{"n_layer": 12, "d_model": 192, "qk_norm": false, "attn_scale": 0.177, "init": "normal", "init_std_down": 0.0045, "optimizer": "muon_variant", "lr_head": 0.0108, "decay_shape": "linear", "final_lr_fraction": 0.1, "dataset": "wikipedia_en"}
MLP neurons of a small language model. Each row is named by its layer, matrix (up: input weights) and neuron, and shows model dimensions 0-191. Each number is 500 + 25 x the weight over its row's rms, rounded and kept within 0 to 999. Numbers have three digits each.
After each neuron's rows, "fires on" lists the tokens most often at its 100 highest values on Wikipedia text that the model never trained on.

L4.up661:483473522503495456484509523478528488467453516481507493514497537493541509509493467502490494514488524480480490496500482464496498529518466506477539458467492500527492514461535481475492501490487520484501432544449467486475480480514515544533488512509496512515497505470528463492548480498465524502482483457469530470512476507507478480511562484509508481524521528464516500468501476524440461499556492482554511473458541455504517482531506473520496478514526514518464510499529529476491479502517522514481498506520484481580509549515532481498497541526502498450524496505531484513522501504495525518
fires on: "| ", "ic", "– ", "Albums "

L4.up37:478523484479501524503465497523492477525494484518484467536531502492517522500514510534467492548466493506464494534533525509507481449498514511543478479550493523502557521507509505461516472431510487488529484495484493495512501538487511466490510514494521508508474515526513477533457525476499523502531484473517502554488514536526557491484467488485516525504495495498513482443498524455523556468539552498485522503503488473519466486476506465460475479452464490525549525514530469478493485480452511513489499466525496484479524475517452507487508497471459481473486551507479525515497508533491520490
fires on: "in ", "all", "until ", "ir", "le", ", "

L6.up375:475485544490507572520493504512476540482513476503482485439497532498533556501483501521473454497484522500527510533489513528475501509494535489504493491509542536476558494502481477495497504504491495487522541492512466500482482539503508486466520504511510499509529499554552467528488493510512525477506495496451497472478505489481530485478466503487503498475515471538530506491520522480530548507488580568477528481485463493540485477533521471500506510475497504480535468476488493479488463497525495505501526484512514450532509479472486479451451508470510496497482497497448536479480486541487469510
fires on: "-", ". ", "E", "hor"

L8.up293:546516461489589501481505430509484499505549499513501495472508478490493554500528484512490501517523520470532480482503537509501510488512455519478525519493504462490497535482476508492500510529461492537515521524495484507500487473476564499469497491482527491496483490520473498502506485524492504474448556508489497464498483479480466456485486469512528495507483513502492511501482520527517519489535474502521474508544491475440494516434547515491491508501492478500520528479518525512497483505485512487546507532574559486475472458444501479497521486492495511491488472511514509507526500534483528458
fires on: "to ", "would ", "not ", "and "

L4.up272:509499482546511508503517519506513556494502508475420498518524515485521538506509540496502459470475534450496510490496536481500507503468487491531488450526491491521494472501496499490501534490506510500530435484517499481501537498492518513517441540481503495481500515483522478482460500469508492550440478484531518478511507526508494488477445499515496499493483495559494489521540506479468487452452503532543501512483471525510549470475513525483494478477521507545514520487506460505512495514484506488486467530524474532472521558478455501484467497482506482540461508537511477494507491548507468519
fires on: "in", "ip", "es", "In", ", ", "is"

L6.up122:483535498477533516569489496439469463491469578527509513472467490503484482525496513466501499477523474522464488505475526524510491504470482574487490515496475474487505504511475548493533491488501504481504512531494510469507502500508498512532547468489468496476499513522483507485526506474520465523488498519472501491457472489493477469468526483511537475489519515516538475508485508534505529510553544451535529452496500492539516484531493494504509490471516503490528488478509492511518451527513480541538490496530474492474471501497525484532478508468553532524522482501525462459481483511466532462
fires on: ":", "December ", "vot", "January ", "March ", "as"

L2.up477:495497510524482485533511535462484501504490499491497517527491477491560492487477500508496496477468544497496508538515524555465487542474510489484497445536518472450492541534483481505487501498506503460488494568436466570497524530487510551465486514489493524533497507527475501524497480520457506496490453534506518493499501482554483467474537507449473495517514509489541484512494486502464469542507517522502489488504482494523496536546510486530501453481464509503513494490518531489485493523533539524505488530480506488506484471488474505484494512522492556483473483450478495469542505499466514474
fires on: ": ", "| ", "– ", "/ ", "by ", "Sir "

L6.up309:515484487499509511461501491469445530525462499484488500508525455464546541439489476513507472583486499487473493527490490562467491501531517536524499474543506527490498524518528441466510480471489514479493495505494490456474527496518496509522470505546512485519533481531475488531497542500483495522478514506511533500505506489494471480470447502497545485499527483512507474522494555511459516495477489457525503515480496470492519486476528485482530511541522475502540492517489453466530560497468477506533462486528524511491515520466471514478500515492516506487503495518471517504464517509492478536
fires on: ", ", "born ", "="

L4.up106:484481461516483524458522536474519519539542527510525518484486516486498528492491481475497469502531471528558504571528521501469543446509483508472547529473496541500538549458472504517537533476460514477528528523486445484514516462506502493483475506479495512493540498539495537489484497544505501487488485477481503507476491529472496491504484508495485481499516484494537496480518511518463526481460483499515462466460514500550488510482512463493519463534503466490456502468465539479485488503493475519513503552524520551494505494478503525489497494472483521497541475481526467526525527487477487505
fires on: ", ", "a ", "\", ", "\" ", ",\" ", "me "

L2.up243:466507506496498517513474483473491527491534481500508503527522529459490515501480473507528460482486464493470511482513509502534534544499487528468471471501533512494490529491507569513520499488458501505490534510512530482541478492501474496492500499492487489520438466468488465512500508454575484493481492528505489495509512494493507448424508514507476496475515452503543516510502529500473482503538502494502483526511489548469473496534486477474530524560516535492492495535447478465484523490469481499501525511533545533504548486511517497492505502454473527548502516431524512511521495508522522488
fires on: "as", "as ", "ob", "ec", "became ", "and "

L6.up591:494505515510492479490462472508531486492534521531498472514523481539462508577510524541525493535499488515505493468493495512519473489545492479479482505465506523522465519504451499549493497512502510497474549480466471490488508483532478517490459462483502498474498518513445543531517479482492470504477543530453514505520539514467445506506524472468548532491514490504513517497519473512500484469474485461543510491474519529499458513529510516482519498498503510496476527488525487504468460526499505527512484461473448509534550499502519515489503480463472502565516461503477490466508558493503487523
fires on: "| ", "(", "í", "–"

L6.up367:495449465473470474493457517487492515506509491517518526538512553487511524486497477492462444489517458522531452520515513524506533469484497481501506523495495524509505462530505469536488545507509544489503481498506505482526495477498479515518485516510504482539505494531549526525538524516501510522502450514470458534510459558511487502464499532501490501464432485507504516513478503485481508507580524489491486487472483480525535507495489514515494467512516504504477481527489499469511486506491542519542495516498501497527470519505504521469510527460516534461511412477502473527463501484495522447
fires on: "a ", "de", "married "

L4.up528:493499513488521494483474473504505531502529493519512524452534501543476471486514517514529565483474485466506508510514489493545505539481465531507466501469493505488492509499516461454462478496460519514507507544481502472516497504500469480502460534524539450514525507535479489488521510503515491531533495447453505520479529486461508564523508532494500456541493505550476476485458444533540493470427469516452502488469509528516524497529497480468495502488502519511515484493504508521544532496537526483508492488510501464510478512467525500465538508512496491496507520536487510516488518480537531478
fires on: "of ", "and ", "This ", "–", "until ", "er "

L4.up426:496564499494501521515519503515473513520554539491526487510480551472473490507478494542479483481523520548506531496548486507489550490515534514505492497502480527483514468525480487514507524451467511524540501475519515505509483481527471515479495489522474498535494482496459492493491557470525449502479518512484505510470506518469550474500498524485533468499493512481472481471500507469528507520507531552510495520432509496459502464525538538435503489513491484512469493536527460506488468474511472500481472443513518454515529462505463495470503501510513466454515515473481491506482508504519461481
fires on: "\n", "season ", "seasons ", "\n\n"

L2.up61:505504486496530443477518478526537506491499476517493518508510496417513511497507496448514467531481497476467485526516461523510485491491514551515506544500503502496550533519519468510492498499457466491489490512518495520503492508520472503473533544507507470472484499516495464474530477498483458468492527480522483475530474524530493566508484529524471504544487512493486493504471475498482475508534477525485529529508478534525470533536477539545519519469514521484475525481521510475490451518492519472497521505474524455465528490514522446476486517517552493559488525482504491474464481469500542498
fires on: "'", "- ", "& ", "-", "–", "ob"

L4.up291:475527496485530506514484490534461483488551491486514477482416524487495509533527469502498509526504480536517540508512513494476470465509490508518480523456455498483528513472524515519494497463472535511542495475478481494497478441539436507507479481527505498541476480497505501480525480497525518499518517511495523452485512476477522484505550494529467526509493489489525449503501477528489490517467534534492531474516496497515548487469470493524516507473486475488526474538532472537505493550479537521520454465476513463533534456498502481523486513470540488522503544486479486460503467506513488509
fires on: "\n\n", "| ", ": ", ". "

L8.up581:467502517511524501497472484483539512477478526520507474534523497511453496447443552517545489508530524482505505517502541495486488484481507483528510472471555517533528518516463512469465520507519445467510484494483464510442482483489492496481467510528471455452500536523508478487498502485479486508476482525477495505515507511525462465469515562530518498461502515503568507500476490475463560467523506529536534477520501502537459528517477475470524496519496498529515494514484441469475513511506506502506510523508479467514510495498492544507504501541501492476516508482485525483536507509547514523
fires on: "J", "St", "st"

L2.up667:545484501451534519459464478516517484457468498508521490515492515481459503522538497459543495511514527492500501494478481463527487524455496507496508538472504526537503504453528477497536508505479486495490457470502523500506487510494456539524512490519492469490493523502520476470488456474441491513444503477483488521506510481520494497556491479527516519522497528465551502503474519494535524503517549540470509512494497519559473508483488494473434499463492524473539506526506500532475539529494497519484497510493484535473486516478577532514482486499495495451489541533463493504492499491528501487
fires on: "- ", "-", "'", ". ", "following "

L8.up443:538449481511491525492483482559515540540476453545487477463510494462491474522497504498508523524507489502516518491515529497504475503527502455480524513480480503450466465482572497490507513513513530493504500557486565535446488501486506481507477527526497487541564497499565501526501517459531479474467515490493478503508506508501507503479529502528524458504493474544488486503548509514505522507512510475553477457463480502495493492507478484502489520499520474507521501474529477530525520497446478472470484515485462502509483509515497489480483457542494543490470479486493475487539472512487491527
fires on: "."

L2.up634:497508481472505459534429471520517520518483528484505440447482522533441517502516484499550505461497457474500464495505509468483494496500506521533495468496482542503488496490515506528487498547481500525518507437529531503509481483489546489479494481530530494519526477470537506466479538497480513495514441480520485522508516514543512505480503498510512500492478508519531506557486483529465506476502530521496460482513483504501470498510494464521496521473515504540583495499491520528523498528497504480523536495518504471520483485518527537480514458485513493498453464522536451527472517473492483528
fires on: ". ", "and ", "& "

L6.up126:487497533514485491471477461479505491498530512504471476544452492512521485477515504437506494483525521541473518523489508507512483485495515503487525478504477478519497454478501531484529528539473507451532487522491495516482522521512480515452480534498452490521503485483547548539514527519467517480517480511475513474505533508517534509458481483534484510498528516505481519496502493494528517472506432478572488489511546470471505509522466489482463480522516506507466492484455532512556534507468473485470487486467512512506500503527508469495517511498550465520455489529505499516578492458495490502
fires on: "| ", ".", ", ", "9", "; ", "and "

L2.up570:475526453515486503531521484497560481530512518480539453534497453455507540522514504489512507509538493436530465554465497493484511522488469517465552494529482534547496522463510517501520504501447526501508514490514446497470489525506482506481497535522463511498531477532528526521511489492501529486510463512557484530517496464464511490476486482527471516494475472474486519509514519443468542498482508471520486514501519519481503512480479497507480485503502480431442510464490541514529488508467541510478485547478511496497473484472509487507488502472519526517486537493521507499507476494504480502
fires on: ". ", " ", "ri", "'", "ud"

L8.up688:501507514471485512503479519515472520481544499523538501497520508489511515482483492528451454534525489487520523569518489529462527462456489498467553486489499518529484529502500461514513512487536474482496484485508490509492485461517476495492473465548498502505518521553503479498483508467492505540540539503510510490508484505515531492544532500506498488520523489531513555536491484499499509519466501511515529484432502531430511502464480464489509468534510528511497493510472523531512489497554481428498487494481517460508505521441445500458491499538490516497504469492467493467520477485491488521
fires on: "| ", "c", "(", ", ", "of ", "Gl"

L2.up719:544471477508515488511483530517524529525493493495531474511536500546481538489544479490478507512542504490448520493500472469488485498517487502576483478479493506521480522490544511478510488489478476504459505521505514523516498512503462498525499495526509504519481519485552462506490455574489473448490566497496477488530467524514493536526481453494504497514501530479526480532505458486489502467517500479501461468537471519500508520456498489512461517515458516486484523506474473472492517507495510490523566482513477494468476512477530518518470514493523484533524521458517451457513480463512535500
fires on: "(", "of ", "anc", "-", "–"

L4.up447:566469529475492525517492505474495488523513488502490512553479527484492499527468504511537471513475503523523522493475498502484549499528484542488523457460530492515507519484480514472490469475452515456522498442535487479479500484495527506508493536497507464489482498528528504457518524514523499483534532517516499484487536503490502483511493497503488521465484522512528476499458494514517475498457534482470510519465502485498493515543501555460464475482484519503503477533477517523464473491518514548453508576486494474539494514512468473474520560479512527516505516488452453506514548462507481502
fires on: "- ", "| ", ", ", "″", ". ", "("

L6.up698:537443484474522452475543504522501513492526502525503520494502519491506534459482498503480514481531494501522526521479520515504541507502467535513523451472474520541474510487484509485483529498532463502490486540502489450458471488482520526525547517512512466543514497503454496499473428518522510507476481505475526477509499485497496519462536516506509519530485469472484480511471535486479492520538480518480540529449508509544480508519497487471485499461529468483464517546517481483518496514494519471536489463463473456495519499509519535498505534500543501496463512529523492514477547475532478444
fires on: "| ", "let", "/ ", "– "

L8.up349:478507517513521537546531516514482487548511476502544519542474451494508521498464501531529466489546479508462475467508508478520520497474500490530496486487527522486510490507444525488470500479548463476465479481510500533501500565530470497511511468547472491527547557530453502495499529534474504538508489512498484480484504517512445531502483493517495480531517521508498488469508503467507556475517472502546484529533523512498514470507498491512513496480495508518473464471502491506472450514506468495471506503480535434513505527484527473518489506475512516478488517455486521509516515434500487479
fires on: "st", "sm", "ste", "scre"

L2.up130:487513538543461544496484450490504524501548498522534517489520491535467489471525515546509449461457554435517488495498484533521505488497531489477509509483554542503502451544534497462497496535509509480576552478459484462520512494503502445493501484478512482531492515494475521495507519511485501508504472535519503478512509539466502501484468477486482507502511522513531492495503484481465503537499455520485524512514496485488495492497526481477513487515504474495522473463513529492465457485501474492524474483517520486492501481480547464513496503468553479517530521481543474487485512539511526480
fires on: ") ", ". ", "-", "ip", "politician"

L6.up148:470484501510492529502504547524484543473528504516511487480493523507503471509515492473493472497550471525533481487518484526506515474511514472503484575494508510535556491498525503534514531505538539490504515525490481500517478443502506495518506487491526488452480491502483524525471534477538470467527493486512529504502507450495492444484481526504484496493473516467536504464455461514471488510570485525528476491499499476546487459527489492514492485530513556501464473480467517487486458531487503459482535499502501513549478502473506537531465480528535510507531450503471508527471504529477467496
fires on: "), ", "a ", "as ", "and "

L4.up310:493525564500505526481475508530461468528503486522466549513491508482516495500475465519509496492501500484493514515460519523479512501484491513521501462520482556489503538511538494503539503502504472521481475512506519504539499522526488504516481541524526448474536502477503500577538501485514445483525477510539504515495519476539466476521494447500554485447506521504487501481505557469510495469496467520497476491503510514503493475484510449468501522514489543517455510505475466511505487467520522551482458502504504525473506470487483503466477472452511484483490455505527450520502462528464504511
fires on: "=", "on ", "d", "– ", "(", "from "

L6.up641:505532484516465505487498505519441489514524504492480542506492498517515454508466468495487475512506541512502469460423502500481494501498464504526449453517562489493483491530512542501485478467476502457495461509515519475504515541524527514510488500525460483471500488558501541489504472495498485521468492500496509489490485562517474490514479530529505518526519480431478505477540466531514516447522500464505503491542530490484544504503488518516469506496489518488557478520535526501500509485475514493517491497526517478479495487437508518489494529500552533520477531529508489498528476508482545500
fires on: "Z", "| ", "z", "from ", "by "

L2.up276:484522544530458500533447503513513467459520484508515514484498498520510504480495485479493514512461530548525532489484524524483505507491509507457490488505479484523509488494498512513480482532503527558539521521508503533523480521516513514506430477503543502501503481470497526487501496490535499471505492538534513443495578500475506462487517513508515524529429531539513476494491474500481504533473538572523486480496474525471513515483456486491492494522524480525457492474492493509495504532493476511476514514530474464495494522456524489502472484523539474455469526515521480480451471534479511482
fires on: "==", "of ", "===", "=== ", "for ", "-"

L4.up68:510493528517536476478459507468484516514491520525516559525519524463517500494528492502473520524506492469519481485526490538481452494530488509504514479465509529529449516484510456539473526501496513516521543492487513484522501515532517534500506480510538491465487472501465479496519532440504513540509495494479459497492505512551521526497470488536539471495511546506462484504525511505464452463505493507533489508446505461489515502534541491510481549492516485479525538477504484499503474472467477478530461504464451477562505494500519543476517477502515440494521494513498473507469490519459486518
fires on: "m", "ex", "ar", "born ", "Ar", "married "

L4.up749:452481484491500463536500500524520430530524489465521505469507469479467485528501486500507495521456543483489461504465538506526507494497454498493509515476477532522501507499503503514547496475519489461489466469462506522529483528517501508573480520513546521502516490536492508453474492501513472511532526494501491460517517541467475508446550485489509513517505512514545500510499500532503521475499483545473491535521535472443496513449497533493482477495519492516526528469468527534514497514499516494448455509519471524500496545498461473532510482488498483538492478495534504488482474466531507482
fires on: "of ", ", ", "| ", "in ", ": ", "Al "

L6.up28:484511510483482456457510528565547493507479462557497495480499483446489507514466507525481490517539486494527496519499515496485471537507471492493492498560493548483501524535503487479482449482489516479505447516518505466511453478550507463499517505510498514532515498520531520431499459477516513499487500525541484503514491508503537524479529458516483494491501462545514501497519498484535526491493541457486525477496514484508448489516505472505531521505504484467432499523538490501448495503461491504502512514496520505505454498527498495479544519485536515503518490496498503522496547458471493547
fires on: "\n\n", "op", ": ", "atis", " ", "'"

L6.up242:501446501506524503534539459488510473487489499498491499496514515492470489499441490448489486463528514533486463493477457474552488520526472466457510487526523542489498515506535535512498485481455473482522490523515552461523475487536483462518483456497495544495511543543515504497500511528519548511491540498456479500541529547529480483496501482537493490501514471475501525515479493492459540426499500503505516504463492449473455490495469499549502516530509489517522512513505511492498508489500473490515489465533514536511535475531479522509465497471522499514518538504495526484503512533536496524
fires on: ", ", "as ", "and ", "is ", "also ", "or "

L8.up698:473489535550505515482512544563501461464504522489469526488513461482514482503531473537478508470516525462533517500491524558512479485529526477516500511454495481525524474495516474500489495533489455455486471491511482503534533512516477464526489450511521496478511485495515515473494503525489541505489455511524495480496519477467501514499493493491478526497502520508501515498520516464418499515495474509510481502502526475480511516500518478478500514523541498519565481506513521457480500504454528526497499478493507464454491502517509483445500522488479526502503525535474483532449539563451541513
fires on: "h", "ar", "i", "ac", "at", "an"

L7.up55:514486506520484506522495525521496531504473522478507494501459526484481480518468497496522523494471478535514528486498520514459481525477453539468491497475507503512518477439476487468473495511524492525470467508539466504500490446523533544503493493519511528443510506494460501521480467547543512487517514506506576502499489536542511506443528493491497514480500460493537489517497517432473507502473548516499473492521456494508460501508509533493524522519503535509518511457469505484477483530519546519535521495490527464491533444510486544475485512445506496479507503505494499484498469500487553481
fires on: "| ", "It ", "ack", "/"

L2.up128:457491514506522491501453491512515517459529509497502490456534514507490481511468488519493500516482509487504528500518486510533509499488460531475497479486486517519537470493539556513490456494463453497542516484498525547483496498533517499546480497526469512482467488491504496499518487528533514499539477474505483498459547477511509463512495462523558502528469544559450483488488470525530494447501482487535494497507476474512507544502531499499501426483543471472522515530490487514494498480474481529495483504543509512521491585495504472475484473513507492502457477512544480494517494520464507490
fires on: ".", "ous ", "or ", "of "

L4.up679:509537473462551519480470497461492512499513486521541477485535504487540516487507490491484488485531489497511480507503495495512494521483500507480535482553508521470501505476511538471525510514508486512495463512521460483471517472468510489489419514509500501451500517536543530495508526479546503483507518517486489488509500528486481486557519477470505519505529481496521509497424500505431509548503512501472541520470489539479493511522470489516478485557485531473434507496503540472502448532476533476459511478534512460502488530518514523503501465523523512531541510505491497507504529476501479462
fires on: "-", "of ", "| ", "ing ", "ind"

L2.up192:520524532504521477487476426502523495503484495503507497476486473497501534527512469547552492479482480476515480468506467483525449500530498517502460495488493474471488441453505487487521476527478516484503463489500516492497520511464511491510511510544552498478529493533549517505499510524533491498506481447508493506510448549527490528499515496458523523505503479506517495552506508465517514460530520505501454475496495458503523484533481501535522501495469488464540535468517526516544505517476459483477484447493517441505500485484506487505519486543501484531531506516534454494519492556488522501
fires on: ".", "/", "-", "& "

L7.up13:509526525477532463488510521505509500471496504524502452505496486461464542487520479501499523436502525489436536522502517499543506533526551485500488459476517512468507509486532468480517518469489443478519519545495482478490535477470500455483510509463474481465517527503536472525489510526522454499509519472505526478510446480491494496516487540471507519490452513491514505499536476512496508498501500484511532446542462538544511548469508481529498504485498503502465466497503527520484504472483527489530520532494522466534541461512481547484524536476488479475485495478517506477508500515553501519
fires on: "ai", "j", "(", "-", "s", "u"

L6.up456:508489472483506549486499511476451496477525491509472475491470528543498454494496505494489506479500527499547579476491510521507470498476455561517535516487482474539540516475491497494494455466507530499545461514457509484510528510501516561519440496546473482481477467502490503485460504461525497483487460526490487486479514502494505485483516507494473526506524463543575513536486520503534497478457482507513511498530526534469516500507547508511482503524465484499512502478451504472511501513517496510470522478518519514533495507510456534476528483508500488479515505512532517474503503531462461506
fires on: "on", "ong", "–", "ang", "y"

L6.up334:455512491512484518480514514509509513487516516473534506468440479510499459512522471480472503447490445472513532503491472483519493504522497509530516502530532525498495507534475443491547476510528518504487494516522504520535501519490473499493550511490494497466486478509509541462487502539499517479489524500527501505459515532479509502568447520495474481499526489500504488455536471482533496484484517486480477525476489482513482496498503531539487487541484441494471510498548491440504512507466513511523489488489518524510477436499500565478546500440513513504515521522529489509484492543525454469
fires on: "= ", "a ", "sum", "is ", "of ", "\n\n"

L7.up648:520486510507491540514456464510485528481485476509484529514503471518546526502500499485566520500499506536537507495523494482517482539505476486505534515491514502475494472514512553515524513525460464508490476469483485485519484498524515524517501458477447518527530462516505535518529428501535514480511566470482471486502447496432503488497511506535546504513502497523496471499481504464555516504486489508510470472481489472450472504499488535511533522463497561513463519452500497489500493467500491490509523523528525473456510483511515462511463482524511487492534478460522501491539507487482497493
fires on: "to ", "financial ", "not ", "would ", "ally "

L4.up413:508514496509499518527489490549534505499513501551480470466462538518524478490494487484488486499491514488494463533510520536485486422458479505540496493452480529519533533476514540508537509448519544501550495485488505524487531485463485504527469506514502511444473469509520490520518499478509473493475509474519472507504520517503538479470511460489517545495497495482455498463509491465503427448498503475492499504502483523507534487557530497526524507479513508496486458481509478495496476438487524522484515501493531486509496487503457560521490529484497518513493482499489522507540482555534515474
fires on: "| ", "/ ", "top ", "Party ", "g", "all"

L6.up420:505515498482524499520459512550496526482544507486511508453473530493469522513511484500513480495510504481502461473456520490473514480513477461552465462473458502499467506510540525486508518507484487464530527470464493491513492529475463497474457502475486509485492478516506517540509469503510484472485530511503481500491509475535527468512464489545502521502471554480462512495488541517506522454535519547555508508495484504497539560542508557512452504483509505494485484506536488496483479494471541492509502510450542435481510484462533472551518525479502513511509515485506506523476517464494499501
fires on: "| ", "Minister ", "Ministry "

L8.up345:474502521454512499480528507490487483484508458477501456506533532491508494510494517527523459534526469448535503498476516523506478510456435512510466478463445497472522453452543511488523504480514487509492473539472554500534525531564485477479497488496522509500506510499548502475509529529488480511502514500523542505495491511473503510481489526491527488505501482514504517477477501448516507503488487547473458508464494527539469565479459521522522471479507496507511488512535527540507508541523497507518500544478470527494450517514497461438488500517514470496493523483491533505511521488514502481
fires on: ": ", ", ", "in ", "and ", "of "

L7.up374:529497446502489482543482506488496464508501483493531503480490484547483498483475531472538508523515483492512486500505504502530542516486531511489500486488462512507515534500533483471442529539510507505515480480496440535503531515517525449456486515454485502519476509474466529498545500556517490496495521516525502478452501492463442517498527509428474513505518533459499484480502518511522519492521474530522508572508500478476532549493500502507534480516500491469466514487501498504472498506485501487552495503531554520502488486463488518517490537517519499517451469515490476525498466506478497437
fires on: "to ", "st", "would ", "may ", "USA ", "not "

L4.up438:461454535505527517502489436505520507498513481536520479549510506481486476509466544536487507498534514473513498507502516467518496555494500523524534482511500538477529481505511508532492551505472506480476537478529532518472507515496460548519471484466484526495510521452543516518507562467489481512485527491447481535490484496493503534532506494517507479503478493526529501484460493440506515512506505472467516509512512479496478453474487506493503525502482495474511478529410481488517525487470471509515515532492534500507504443492508492524467508497504452498511510532466481517466477458483501465
fires on: ". ", "- ", "Le", " ", "rec", "as "

L6.up170:506487519526493499506473453475499498478455458549492481485504495488461522512478504489505484508505490481488480535521525516523522511524529528520508462525496490511490522495512499521518507512457513518527485484517505525508502524472510492486473476497498453489472518513478493476499478534527496485494542534520489476461504504505485502533533484436447479514503509516510457478502496520517525516481455515515485497491553505497550583485493462464497493506504460520487530508508480481475475520517512559495511463555475498500536482526548515552447460526494533477457482519528475523467487493500523436
fires on: "to ", "and ", "could ", "not ", "would "

L2.up621:519511495528512510521477506489533460435496488502485452522506490501493507547486497501492464541492499525491536473465546471502489514479514544484470521544512471506501427496555542513491509504524482471506508520478493499508517523514529511503511501521536505515496530535524526497504455461490457501480447512553508440484499502488535455510495490487541510473510540546536466521500482492509480496475502524500533499496505480497509520508499515479465516486517517497487564517526545498528510449472525514468496512506473509495511528471483496499504478507480472526424508468498520447474478481496484491
fires on: "of ", "Arab"

L6.up679:473476544513502433567474506504488517533507483503490501529446492502466502508516495525516504480503521507511504483488487474512470509531491491465424508426528514525494495492489485468479463488511508502495545494531482488512538531450502492501449501474525500492495514502505563480491525512458530478501473484500512507504532534516494506490492472536516505494520479508479550539483473489513472519483478497514490515513524476502483537514544526524496507536530551500506497507475469486534447489491460473495501511460524489525508498518490500472532534461507527511488535548456531521542491457486507490
fires on: "(", "and ", ", ", "| ", "; "

L7.up449:457519509499479508448453533490547516486503504500531468529488529505519517503516508490464489489506509509470527479456532460510469546559515483513469504495544490501507517515450482502474485461505489520506469472523557487514495468554490516442499472505478487499500504507532476443516537486520503510522504539522509504520472499469510487492505486477504491483545515506496471508487472464485521508499530445502536520462459455497495516501486502463496527519488471480489494492552538505524490543541504526520489461478524551497461505472531546520539478487514491482515502500483534492528499535469492524
fires on: "is ", "c", "be ", "of ", "are "

L2.up466:495515505485430514532493470526482472470473473501505545543457506473483502541483500506483535498494466527512507547493472522493530497452534466519479523557490484468526486499482501546535542550492508481477496522516532513506500513527491477508508510519560518502520467499513548510487463504504522443507465487505483472498455526507563519492518487521488461489493494506539557490475445493466484508526508507497503501506447499488503479475513473494463490509450511472518482479484493530483500491505551488465498506509472496519549488512473511524505464505516482505506433513488501513503481494517512521
fires on: "his ", "the ", "|", ";", "ro", "bas"

L6.up469:507468516462499475496464500531501470470527502498484523496460516530495479521489514505474516514473486485508528494498535503501497486488499521531431457554508480488502560513526465521440550537522480537466513489523481507540507499525486476461521495543472505467525494457493532488471517476505512464515497470549522492497476477532495467473489454497508481476530506461519498489509501542489498513520492527544502492533454511536518512455460494508483537496462513524511503483510511486514529507501489466489499469501493546539525528510499555525498505482512500479496481502524438496454507483494542532
fires on: " ", "|", "| "

L4.up79:533494486522513507491520497511465506495478516546534531495471545470489520477505497513473475476486456545497518503507519518512497509511487510554532438448500471496497539498507519492543519471463491506484462516508498504519495479473506516506469470492480537488480504501499522522528524511523480464511522497469515445472494486450522509533488564520502429488503480502477502517500447472491501477499484546527474504441541476539506491503475476529476519493495511454503487526467468509476540526499543476538484439508512499535500476489495508513481504524550463478531503514502490504507468502520540514
fires on: "\n\n", ". ", "| ", "\n"

L4.up537:510519496519480490485510530508506516458525478498511463482535516494523513503489539511461451492467477530462528543523511507473510512508493518489494462497518521516494540478531426494508511485523530489532513524573493510496503519474479473480480502484455542537499498483474512496498526497484472493512467528504517506506500499479501513502478515514517503530501463481516485483498491493508567497480486543483504469536473521465517463474486511469476491475531538485522422487511535468525529522469486444515489505433529497467502497484482495488517490513501492565484488466472479559520481519479488533
fires on: "'", "(", "c", "s ", "of ", "g"

L6.up580:502440504505515490504474557482538510462531498500555555527552460510491520497480497506499484515513495452524506483547502491486517509541495528478519497485483554510514548516527506488537502505516547519466474533506483495495484463498486499528504490516508486465509514548447496495546483522498512504475503500462521479513486466470529527525442471483519499524488512516506523535505529495499508474496479490484503489512448451474495492480490503486491541509501513514496535463432466479513500497481518513535491472514482490461501485485500451481484500476497514437518511510456498480512462549528493465
fires on: ", ", "may ", "not ", "í"